config = dict(
    num_hidden_layers=9,
    hidden_size=640,
    num_attention_heads=10,
    num_key_value_heads=10,
    head_dim=64,
    intermediate_size=2560,
    vocab_size=32768,
    hidden_act='tanh_gelu',
    norm='layernorm',
    norm_place='pre',
    norm_eps=1e-05,
    positions='learned',
    qk_norm=False,
    attn_scale=0.125,
    bias='all',
    tie_word_embeddings=True,
    parallel_block=True,
    init='uniform',
    init_std_qkv=0.0269,
    init_std_o=0.00633,
    init_std_up=0.0269,
    init_std_down=0.00633,
    init_out_by_depth=True,
    optimizer='muon_variant',
    learning_rate=0.00519,
    lr_mult_down=1.5,
    beta1=0.95,
    lr_head=0.0033,
    max_grad_norm=2.0,
    warmup_steps=200,
    schedule='wsd',
    decay_fraction=0.837,
    decay_shape='linear',
    final_lr_fraction=0.05,
    batch_tokens=[32768, 65536, 98304],
    max_seq_len=512,
    doc_mask=False,
    train_tokens=795200000,
    max_steps=13032,
    dataset='wikipedia_en',
)
MLP neurons of a small language model. Each row is named by its layer, matrix (down: output weights) and neuron, and shows model dimensions 426-639. Each number is 128 + 24 x the weight over its row's rms, rounded and kept within 0 to 255. Numbers have three digits each.
A block is one neuron, or neurons of one layer that tend to fire together. After each block is what it responds to, as a language model described it from the Wikipedia text at the highest values.

L5.down535:120123130148138093140129166176122090124099095120146119111129122084093170124102115141102140135177115080120115134156176049123131129133126143113128139112143084170092120124126141133123147117150075125130138137132147112105141108120119130126137133106125171135140132093158105152141106112136125124162142117141097114110149108125130124196142146102126138153105148154087121117131162124064116116124137183095149112145117135108123102118161161107116155082159139153135117099169150111152135078081116146113104133156156155111086151160151118104093095119140147151127099100111146153112125116075139122110147119134121099105109150111145101113126153151121137142121120114
L5.down1063:117148117133159137129148140166120079080132087154092136114133130136108161107125124165134150133110120080100122098191121107145147112107109149121122149116129073120079122150108117115124161180158127130105112146136144142121146171148163118099086129139159163163138085131090118145146087103150136120129101130139146147148143141086156132172106066158133125127115177130097159122161147119082109189153140152145165109145153135128089133136111116143150118104132141141138164095126149121139134136088101128100097112115137154126119136170149103109094099143135132111165144134141150126110149131143144157092124104109166129127120128095159078132112146127083091158124120108
Abstract quality or state nouns (or the article leading to them) as objects of prepositions or verbs, often followed by "of", such as status, performance, diversity, nature; also digits beginning dates and coordinates.

L6.down159:080131082137120211162121102131170093154145097163096132116127084152107138095135127122089129135129114122130148098154158092106097130089101113150173165137121154142116111107117106113138150125150152125101118170151135122124140137100112162123140147147149135112167132122084130137142163124132087100122158121130183106118110115113123099157157104142087127137095152127117137115124105179106110137128130166124097126095133112171104126120082153161117099093100106154162114130189166109161106116126134124137131117113125144108134109100099176142157140134130142102149158155183149104142117157092137112175121126137133121141173087146138097106132110119149151117102100148
L6.down848:113116163124124131110158173138125141163146106124092162164137166123129144113115164106095149154150075158104159123120120125120149129123108157125137163128171122124109166115158150105135111094098148122091140128122088104121108158150179119095133093108129115175132160132129130136093074139164173130136125111134105150134142156106202146128133150083142107158120151123085163140127162119127174118148143110118075098102108116156117117132097112146143106106114190116141122155143104079120124106118121155097132116151121153126104162112160147171122164111132103136109141081110162122088109159091115097129101110113104128112149108136107092128130113122136153131121142136
L6.down926:175139150123111111096109080157137145124135118132127097130127146173105199161089114146158132111129122106150121137064114128157127131095135149147130132136096159163129118097136163179126158086124136140136125129125098152119118110139074159108127132142130135162134148113127106157127140120138097141115145136124140104119114112094135140148127111150132121135168093129116144160083130095104166173118159109105147107103128121129092111122205116125087173101143121104115143134093140103165167125120106171120108107116115149090142168140111141114110151119096151126147137098159120102117130117126145121142161136155142130123091146156159097135133125097121131130134135114
L6.down948:124113103099139095100139120134109096118122122199150136105120104125132106116130093121134122113088132105122172129121081115126131117107141138110116123109088171122071134134123131166141140114112120103117098126115159114120097126102135148131123161144136130151128100120130140154147098111133138095154114124162134119154082140105139096125114091118142138147141113167162136173106101115134156120103176070139147107143111128153131117133133117136174126107164131145144145115111070098151151081106163120102135141127114134152156149176110087155123142111124135122191104178132130142143098162144114139119120100093117144131124132096141091119158125125090119124140138120
L6.down992:126124107150118112147160120159117131135137122119108107064125185124118093100141101091103146140158120116108144124144114140124168124096083146171085105095114130132135138122142102134123090147149146103135153137108061133105095121106149093119139149170134116153137163133135115111105116107143152113137170140121107132133136121151125085074120113145103159148144120152126087185154120186123122150148155101141110123153064145116156149134103163139165146123146169096150133160112095161138152142161144119101152119104171125125126139186135159145086140127128132087144140153108112104123142079115134105072118162154101078118158138094123119089164150129119140117118126124
L6.down1641:117129123106134133098090128092106133142177118121171141132119121135142134158138083157102102138133080126136165099109164116111183151101115084121129150106156141114134148137167144173135146119121111128095106145142111185109086128095153078122193170149114098144149124145145152129104111130162144118114124135129131117080103131112128136127122131145157107162120079166156139110128088133107118108124111109153190165103121152067153132143151121119090066100147138125152117107126130119100170122113135134166145136136152132099113116139100101151106143163139103113118101145152121148140168102119126151139133105113142125185181104112129131146115117159095122127140134190
L6.down2164:099136143099108079153096140140136121148153119142187121110106134162119121137106128171115089105111092131169116119112098091126157169168118124123108172107149147123121104134117162111115116154093076138127095146100148130112181143151123151112171129175124132088142138147093160132143111170128136109125138127095151115124111130123139111088136126117145125108130144139129114146119111160110140113139146094130180153170141120079093127117172133101100118147157111180141167133132099101121177182108105120128108132152140121108122162105153100120082128140174099124121089192109095132151120100098106106131119105138123097129148167106153138119109144141074123169128157154
L6.down2338:139118125148169137098112104134115110045122124129120113060091091143160172178096082160118110109098096122101143142085117135114120114076163114136150131120105137168141107088121148108143168102132151126103122139118142168099101094094116149110137127119181146141124122096106151130155173145124142148152157135107162092117133115108134152177111105154128104133134130141123152138116098137108101167132147116105137107106171141195114141085137117139112152098124098098127128158138146123162135130070118162112146113135160170174063100140119148102087143114147137165139161150129147087116128124170109134125100141075126124153131143169109137094176109110124149138113124135
Words inside a noun phrase before its head noun, mostly adjectives like high, estimated, average and "and" joining nouns (sizes and densities), plus table-header words like Peak and Position.

L5.down1161:095109144133158073159150128110156135131078116102152134129151139094193121145155158121147115113161114161092130123143137132106102121169149119152133122114163134087122103112125104153074103143123141123134153116112126132119132100151130167118133148133131124074106138138153168136102164132098126145140096112142137115136035148111123102159137115162101111121115159090115119145124110113132147080126120144104150135141080083132132143086065146100112161101139164141126155108143125111141113131147113141131094134111155073108123101136162111124152121137114111192118127145090090095097106116123148123161098143128104143120149126159131162130144140155124169138166120132
L5.down2000:160106105085131145150144086172117121141103138136157085137106114126090130135093144111077138107122145133118159119110122145155053129112137146157135120109093139122086125156124137116131129138151123103156155094153107162135089130106151109164118111085161094156111140114101098131102150135134139079092130152141101144087119165158165147143137092122137111156109145122136093121139114104099159099136116106135142098155111094112108126150147153081095146111137090135142161116116123177151131105145067136093150145127187091143110187153164141090079155164130085114146142131140097124156091150114101168094097130100132170146106126129127096124110117100111112142090129150
Tokens inside markdown tables and structured lists, mostly pipe separators, cell text and row-start words such as |, More, Final, N/a.

L6.down696:117184172102108109154088102114141139074129150147129150157144123114150103141107166158101124152125137174101126133136151137137149214118077163143104135061169127103128129137119129148130159134113119116148160123117135124103118133131137085191111143159124086093139103128156101120155108146138127169142124131097158124156141142125145198137142126141089131137147116105123118137155146096119148096161137099109123145183142120118134096132171144103133156119149141127157155130117111143096124116166084131118102117127129164110181140102126159106140119118143175095139126143093137159095109154167113177124154126134134133109145117110148114099095088126097141104148190176
L6.down946:147116125099097133163154118128142105105114106111162137124128108130117111096132139115110119137170158091107126114056124143132108151154140142108118174102149113158100130116151105131093125153158075121124163112122127093099155117109141127142133157121117109145124108166090166127166118140132162153091134134115127119148140119131140110143128176078086137142165140123101159148132098131106128119109171148107112133166131147094098105126106119169171113116104157095114158143108148139123158136087171081132087122145111145144108138078159182106113112147084139181145112113162151173111121106134095139132163119137144116151160137130110099176109144138135130117148096091
L6.down1026:128147096111121139070146120117154115112126133165168112168144107136168099141143123111157156181139153083136139113067140096124094098079116134116088164143110157156092128133145113158167141078153106136117135156125165101108130122162107093112093131166129129135126098178107127101172089163110126117135053146045105117154120106130138112120098105129139167107123128100136095135129082083147175096153107084106148167108117105127131115149118155140176152103107142090082111120123129108126118154135154114118146103157138109101079149126105136100147150141103100110101156122138130165189141125101136143159155141094153081084135140146125106117105138097143114102119110096
L6.down1083:130106122157096158145144098147140110115098143106139110122107107119139083129114159109091128104105138128165104091110118128136115149114097149161134146102076125135110116143140178115140126099151104113135116139113136156156134116130147179135112133134175159115130142119132133153133158127129128165115130154125133128145126151125153100117124106128112103134133141148097182122104131113143144093124152116154127099148136150104126128142092163123116150141161135169114121132125133134188094103137098112152125124101125120145096139087135126176105110169077129127118163122168155119104085167124103141111151146147114121159129137131111181115131153146083135125120153100
L6.down1743:101104155124136129112137111129109157134189098141115107129145172122130133093110117121131165099101165153105091139116110102136113079106123172128135116148119128102148079134143166167137131161121133181127153111124099096091134092134102107124135162125124101072125083139123094130140083140129119105105121119142162103122102145112123133115147172156112081128122127091134151114159108132164113071106131143124137157165145150119119141078156116140117137100139121112132130104131147135124159101123120125145123109103182111158165162130154103156160128165143182125095073097128100109115137105145148134157117125112125105102132157133159108134095153075098127140144126106
L6.down2167:111117119132142128102133127121097132144161089142123111156094099111129156136137118121128142121122079134194146087143122125061080119121122176143136145132094128120145112135088154127141128129124124103115143125136123124086090159094146106119141151148160114184140102096111106130108110140120125075127128112164111158125108113139138114120140135161139111101125064137129119165108096127139121118126098145102178130169132128100117134128131174107128137081101142163147092111128088065118147164129138153125123152145110125102084112098131131085089104142118115122112148146141107134115096120120137112159119126124125134115122114130159098128122084120162146132157127092
L6.down2194:116117110111104119146146132144171132114121154122160136128143135112117133145146109132089149146172159153168145136125141164130104113141154088130208169142145111113127112099081114141103088165110136133140118094161160107136072094115143148124161088131126120079096103125106135100146137145128146158152104116186137130147131162137107082114139130124147111113164107158111184149098122128153163100095079076160195125107174121112139122139148131062132121141204113124121114135148130149148121110148083106101155127152144097156100148142125094130103130123112133095108164105154139111107139118133109110168093144114100096115161112129128124142154132139102145101139109141
L6.down2219:155103120178156139103139144108104095136144104124109133126136143147112122099148169101127131182105142091130165125136102122111093143150120167129123127148163133125140118130139140119140200106125154106141134128094126131161132107129123105122131162134109151114091141152095092118120122085128134084110111143147180155135181147099113148155086153109118147123160082125123116138130125142144092101117174105093161133154106144113139147165110137130149132096122118159142140126178158123166138136106134123091122102105100143099143123106125145111092179117139117099181103114114152124147181105124128113136122143100100131106084097148117115136103117141089122113113109165
The indefinite article a or A opening a noun phrase after verbs, prepositions or commas, as in a few, a job, a heavy price; occasionally one, several or number words.

L5.down286:121098113135098108181150153124121087131083139091145192117156117150109147107123129152148157094129209160115091112104145117143141109125129104102130081146131129130157127133110108120128092152162091131149106100104153111084148106144135163115114144097149140143135132124122135107133136121133126125181131177113167127140156187101112120143118126109111172104102119164075151130122128144123100159124168163128097117144098132126125145080143143151101141140097104122107148134121135119121113151158145115090140128149094138096130168120129136109098118147181116105105136128069143127117139120175131140112125095156102124133134131117147149171129148125125140163110138108
L5.down1644:111122111125081164158151094101137070118088120099125096152132166203115135076142140136143159122137116130100129127136153138131127147111171149121127098151135171092117165101112083148166121140140135139141117113145144130096108112110143168118097181120155146138135157108090117080172121116118132066131171160091130125096136189154147143115111078127120178123125131170096133114124138115140152129137143102136098100113109132118099161079121126150112201129135146137119140134118100161165125122134113160118095118132110145110138155126153098112108091112145121139126136174099152150145107102125142154110096112155124106154121098118128164154133164118143163122108154138
Word pieces and words within titles of books, albums, songs, films and shows, past the first word, e.g. Fulf-illed, Blade Runner, A Friend.

L5.down569:165154160069155147128104150100178114155143154146090112154169130098137096135087125154093105136110084125091092137083109100141116134123128141159145118143071092160140090096165116118164099124148122156115137087100119133121093112159130095146180146141135156133150094181111138139126100081143143157158077126117142091116146081092102135097122133121132185095117138136150179089153131083153137117127136114130130149131135104131132172115145153131168082110122127108143117122135163141170106092149135143153129132119151134128120151134137139127133134126133113138162090155113108115121132157156159155153085112145135163140106117174118148068141112071110096143142161154
L5.down1589:142120133102104120112188123111155115153139098104148122141117135111124081121131140124100124145138179161172115120129113079143170159122117106153153150131134123099134142128127093093157144091141106139111130117138157123123113077107140097132112058184158119101139085170081084164126112120123137076128115163129130105129140074143120130164144165098135111091101164095132156113093087148122181099120179116127134152132137136097126129138111164095153140097102116103156100110124135165118141107135134106122110120138139107142161115105144113126142079096093124127083113127108140121128101120125149105125096115118155110128137139115119169106138151088144111092107098136
The indefinite article a (sometimes capital A) starting a noun phrase after as, was, including or commas, e.g. "as a peacemaker", "including a collaboration".

L2.down186:097159096153132107143076143141083078111131126141137160159073190155121122148136134117146122148131120133089156143135113092120128100153159150143158125125119156177100155112132135117135126136146165078124175115114130119162170164157141169060078114149117188126136115153119082108107154108104137154127105143185100130121139082124084117128128113131136108151173129118101120104126101112123150131080076100152196095162145129143117148144144125157143152165130136156121120156115151120124132150140153150137147154095161126149153130118136170114150141138102127143076157131141141127100129142095143112126128139132117141141144124100164114138132141089096115129125121065
L2.down734:121119143134131127114102155108132117112181106195113138133142118086180110115116138134130128111165114158148130158110151115154137128133103105121123167152102113140122161141148156139141149093158118138146146118098156140094139086125166110094153123120121126099109089110109132132147117106114133134117117151120119138151121101103107120120190123075147144075136101133156132108077120099161110102140119151142139176133122090076117137157155145125169109121148130133110119121164114106118117093104114161120131100078143132125145114127123096123137155117160154128106125101123160167122130137130167145149139131151111152080145142113117146072111158110164107112105120152
L2.down1275:128112170115085185131111129121104138106168143119085160160150131129143160135131143177124141159127084119067157117162127125157122133124113128152110145113100137124124097154122140123167154148161154150150097128126143095136135091125134123111131119074128156100108145197134166110086182127143136132147104164134138122142158105109097133156136131068140131111097116123127152153105173167133140163101139211146106142129146146115105121094128115127144152152152121120094096109155139118111158156144125133150113136108145107147115073141164158133152141100143146111154095124160079105137109161092143102154083151161125105064109155156139139103172118146099080153174083131
L2.down2374:145119134093144119138120094122137131150125056184145123123141132139107110084131120159167136124121138143132103116154132143126150101146140143121139135099167110114119105133155141106129173158136141110114158127081137138080159100122129119084120153152147130177144103105123166139096113142121161133142101159129146202108157160116150128117139109119144104150140119148146096122151170100127121130122117120140130097110132103121112129133160119117189129108118072077130127124118139114145144134101098150112097165168110128174150109111163128106129132146121122125149140132091182119120118153119116141134154167117110096144103100088142087154134161138126137130136148128
The article a/A or The as the first word right after an opening quote, colon, parenthesis or table pipe, e.g. "a cross between", "A Love Supreme".

L6.down445:163124161144111176139107120160102171139111087121148074140114104151146122138116112133139174162123070156121102153117108122125161118098116089120134115135132130147145171121147110079104131113111114135122147078162128117134127150122156180168117112112116115145152113114136126077157116116104099121095131106129087140131107158162089180131174130183144127110148102159109117077111139136128114118108168085105160125161116123096139121139171134130178115140132148141122121109157139138127089154116079141108091103156086125084131141163119138087159105120140122101186147138161127121130165111104132108096150121092120119091152162159134078164124113088128101095140129144
L6.down586:138149145111139161162150113155163142135130133083114128113106128092123129125125113106116133100154111157123110176130099125161159163117085086124146092170138093074119120105150139135119100075131151083135106127174099111156104096091117101146099131128125105117106126124132093094096143111113085128146154157117157163146121122159136093093129097147147145107125141133129139132100142148124135105116128144134098146156123070085138148087123099101118125101081137100081114139195099100117157124122146149093165145125167148137155116158124177122130061179187145114142089093128126118111133109154178136141159149115126111121117127122136148122153151131150134131139143113
L6.down708:141114117117181144103148130131174095154118129187111125147093159119124134136128152103142101110131123131104123131091122114123120157128143144136163116165134107168148162142128141125122126122136152130121106149096154170172121144163123124125094137132127162139082147134162149139086174083108130126082125138110155161157128123133132166163133130118114108120133135081107128143155106126127123130160128123111170155118131099101156144105106126113106101101141071089129154137131121101145139109142169137101075144131142155120119129179150135141152157142132141108111129130127128082167127141101106109150107137143161134125097129101119142121102134141133105111132132108
L6.down875:119153114140116167165110130102138139109125147168105135111145121119123152098118128131140149090123126099130141117133166114109142142156120105111119106141122106132163109106106140094107154119094152120117118164112171133167130080141124148148114144106118168133124153150149168140149132109137114127138121123105117113116101180130149135123096107108089066139167168144123109104143134104092135109117154142144117117111103135107125139139090132160139141161182128128136157080107132114099140143103150172145132121069120153101148107161085146183096122139081116057115095094115121112138160130124128110134136159165114131151165133121106176142094090135121118149122148082
L6.down1329:109147167119116122091115133108128097106168160092109097121130143154116134134141100109147113188137147150119104112121135136120158133161125138135132135128125113122114140165089131121100134136129095126145118175101090124138144144126166094125159126102119119176082102124066101139106128170162133118140147101096120167113161096086105170115124105113152139120110138147095150121109152120120155116160106113135089132145130121118166146136086097090150148155155102117168152145140110145109154123092127204120145152080097119121120121131144121163143104133150086089152094104135198123099159100112110104157179159095122148131096150143151095108138137099131164144087108179
L6.down1806:136132138125150149088146149174128128118139122184119110129104096141150113072113159133116140122084163096137131104126111157117098144057118109095141125158155141167123076119154156137088096126127139134097142127107138167145115117186110132126108129143137146110145109123156142133140122150078099103110086135150115139139156136118129102136133125162110190140095144046108107132166097054140126154104128113123126132125132113123161116141099144115149108147151098157116165162141150120143130160104134153141152143136147177124122112134128172099105101091096116092096134132117145116115144126141102091108151132131141120106124106129069147120159116105125142118141126126
L6.down2191:149161145108137151121136102134115099105109080162168138121135174136130091158120142147104126155136136091165127112143119135136134159149141141121121117139131151153123133135154127151129120145117144136116139109165114148124158085141088125133162163133164092127144055140110135150121135135139120103101116127124139137143076109117142140147144147153131137121142109106112128133117078129110140178108127101145093125148115129111108075152125116157111139136134099159160135147119149138117143165143108111108096152124132076143133138164108139116145107155133121077140160191149097133099127135157154093119122153104115114155138127091104150165140154112081155146118108160
L6.down2244:128114123100088148148144120162125088089138067090096098171083132162103162127131112125133141087134068126101158137138163109120178143177143148106122159128147105084083128114134133128161094146129124126103078117086159107114100151132120140137120106149167153109149139101125143115112103116095100162151122150119127139143157146089114126140156107163158103162139076122113132128114137100144129086165152070151137093127097129125117115103091134110134120135154116085163162120151158123114148093152122177123095117129124140155127127108117116175177123106167138151150133156122124082118134119140104121131167123136175074151114126155110126104117128132050139152153127114
Labels of fields in infobox lines and table headers, read just before the colon or pipe that follows them, such as Name, Candidate, champions, language, Rocket.

L2.down230:117166158113120158140159131108164101131125111119090168091078127144101131119184178112148109129139107106113123088135144100128176119087070133162126156110082161149142147119131133126105125139165089076131082110127134082122139118112141113161148140147130099169126096123135105144157097122131112123121129144151143149133150110149164158121117092105096165115127116164138116151124090113116149079116154153137103107147133122121164127106144146115128148120147122141132118132141092112121148148114122148124131130152162143146152092155123112124185122129126092141119139126102101150155119145149144116107083134120104137112138132122162162120107104163138148111150167124
L2.down509:095097108113131119123135105108128149141089099087156136144142118057107093090123102119125095130114141119147104124104144087119135129106119162142163161115125129145125097166137114150151113086110145105133168176134119101119193128160147155100136114101101061127118137124148151142113167163115151133156110103107115131112106114089105104155115130140108082151115123136117136091169124106122092119085100166108149127136145118087101179168143126159135106139190130145158153136132195121122111157135122149131128098154151088065114081120126143111094103145097136126135191151143199141092110152084114195121108141169120131156121090135114079121136080163159126118124142115
L2.down548:088104136170099156122121108143147139127153088123123127121125163159130107089127114122126146102101125127162132121081113146127127122125175133106110141105199117149133126152176159126110092159149131120128130101123146100110155146113089166148131116161134100157118144119119115157110105104088147142097141109130109151143099096075153125128159125135133138174100096117161106129125127110099112118111165155127153137149146115131129159211098138136121102155109137109102143131133127115154147101133134095109138127126129107120133098170108142127177108116050127154112155103109130076133125171144140131141123169195140145116110155062149094162101085129103120117176149088
L2.down2069:124136123155119148147143128147125162090151157098138137111022186119128101114157145111162114152091148161095146137131157146145136100095100145165169163116136151126165140170135152127101126145176110086121153115123075130114105103102115127161120127095136134168126126144182126133173092150087127131136163155135126116154152077154153101130154113123119142122128098136086113146136116096089103088116130134143110107117112181134148119114139125115124115181176097168129095137125117097140099138115135116125157137130126079125126120164094138087190128135109157117169138136168091099154162163131138127101131130108164106098094145156133127136123076129131145119125160121
Column-header words in Wikipedia table rows and infobox field names after a dash, such as Team, Name, Born, Launch date.

L6.down425:126122126162087108188166108142138107109076097146133173112153165184109160085151120098148110093117107132112130109132152133104126119131126122118144105135159094125155179135156131104138114106120151139143114130152166152132099121131172123116140155099177116135124111142122121152184133182122124114129131150067139121130142154102143105120140164102127152107123127203061127150122143096115132148113132151131120104142165114143132154084124087158115188140127129091110198142115110145136152135104118129086136146113116088091122122141126100099080105078109153104152132153110181141149088118184108112110118111101137099165143075116144186137098138139084168139096136064
L6.down430:074129125125092141129177149109113140117103146112101126125124127184107157097120117108080154105110105086145115154150118141148150154095155152045144162107114113150126126138109084078145137101106163169098109097167128121113117115087151096124128140096122114100117174147111164145134127110132097109109106121111135134158156197163135109134132100129124134120128104153097149123130153123130106120149088150144119143102078134116127203125112112078106189095121106112106149163143129154162145140144095155128121130203189111130134143099143110127145103122137127104153143158115115117169106116165114140144120135110111105137123119138134139111141157143107111148099112096
L6.down550:135141180150121153142096183121170133139175133121147117149136106112130135114143158107121109146140093146147132148148138182161156162099126175137197148130149123133156128168173124117145140089115148146133114168102158139148138103077125113139150047138132155128095107147148145162121117143121159091170134080145121144128128153131135144121091112157132134164088128070162115136078095104156143150119113071118136177093170113110103128171113114120133114124147113091115113108120145127137152128078131134150128141101162109164138134104124169159187140095111145142130100121179101114165139085118136147121122134173131080157132142109129153096172109147125122130099130112
L6.down889:168143112147119133100111157125102140124064138109135097103171101109146103124134092104128141170090207095093100107139146109124103115106125138155149166102145166087170142091161082140148107099134096109102138134146173124102148131131094080115164148139138125138133128096125133127132130121120119109165105065121140101149102136121116133093142160134142153103161119149119145095128181111130141170088117154098131172144103123131125137115091175112123129109109097114162126103127141184107150110121161131145096171127107160132131115116168117100149115142121131124156152138065139111152138133151128093120121124155105135156094101090119112143114103146103155134128133140
L6.down944:077109172114130106131121114109147111110151129135114141171154150095141137185141098190108077116113147109067124096112144107130123103111122123121113116117110134141145153162139158168165153094106141130123135097104096159151116107112073127139142135139110138110105130144151122082130132132146110132143116097092135139115132119114142133130101124132110136176138108140090089161113113112137129153103120144073123141114072110122078136116114104156124164094131128122135102150147129130097091149132157173173132101150126126157141119140149159093148146135148163109148117131174175132116087145149147138168144132167132130114155097121175127117168108150133126124160131149
L6.down1345:116154089172108113163112102147108146088094157134128134120148159166110154096089055087171115096136096100090145156139194107112094143143178119127135129139143141110129138125175114155151150118111178116141092094131126164114128126107112160134119170169119130128109155157082110130144112101116128123143161121119154133123112141100127134145115129143094152108155128173110144113143131095085171127196144165122126126149130139083097118119121188125143094126120130139151171190157108112117123142129137138127129112098149116143137112157118087148086125102136097130120155169120137153111136120186135130108144157144138125165100111102155136111095170097079154154136116098
L6.down2012:140128140103147071101124084092162165142128148076139109107106142094142157118090122087139171103093255066149140094161132092098093137166165124164145087128117118129137143072123155169102109117140092132111145175141110141136135103128128154127116104142138137118067127121112121138108099164121095123184125136092127127098119128134062144082152184092145127129092087135151144142120115123141096154090109131079075118168119126131087124095129153144125140149117164105142161105110122133131138131096132142114107156158120131117110144093138145122138096141197067120148128124128108149154110168124101126108081114125086102107136149150172129105129127127104122154117104156
L6.down2031:128139140125134134138153118130115114153138117090149114121111125113099145119146089147120165118112176123135088112117086132105119160185115074146114150149097148092126118169132138134152137105138142122112134100149112082134090144104178104101165084128147135124113145116122121114141168126082132115079128150146090163137115171122080116079102070135112125162143142111107152130138091118118131126117132117175123125105136070119104116170102168131128148113139103118130136137109141118135109116136112110132136105132159153162113130117112162094139147121097156127116121100105115130140156128140122105144089106127164123149102160143152125123124094135106183115125131127
First word or word piece of a creative-work title (song, album, film), usually after a quote mark, pipe or "album", such as Come, Human, Salt.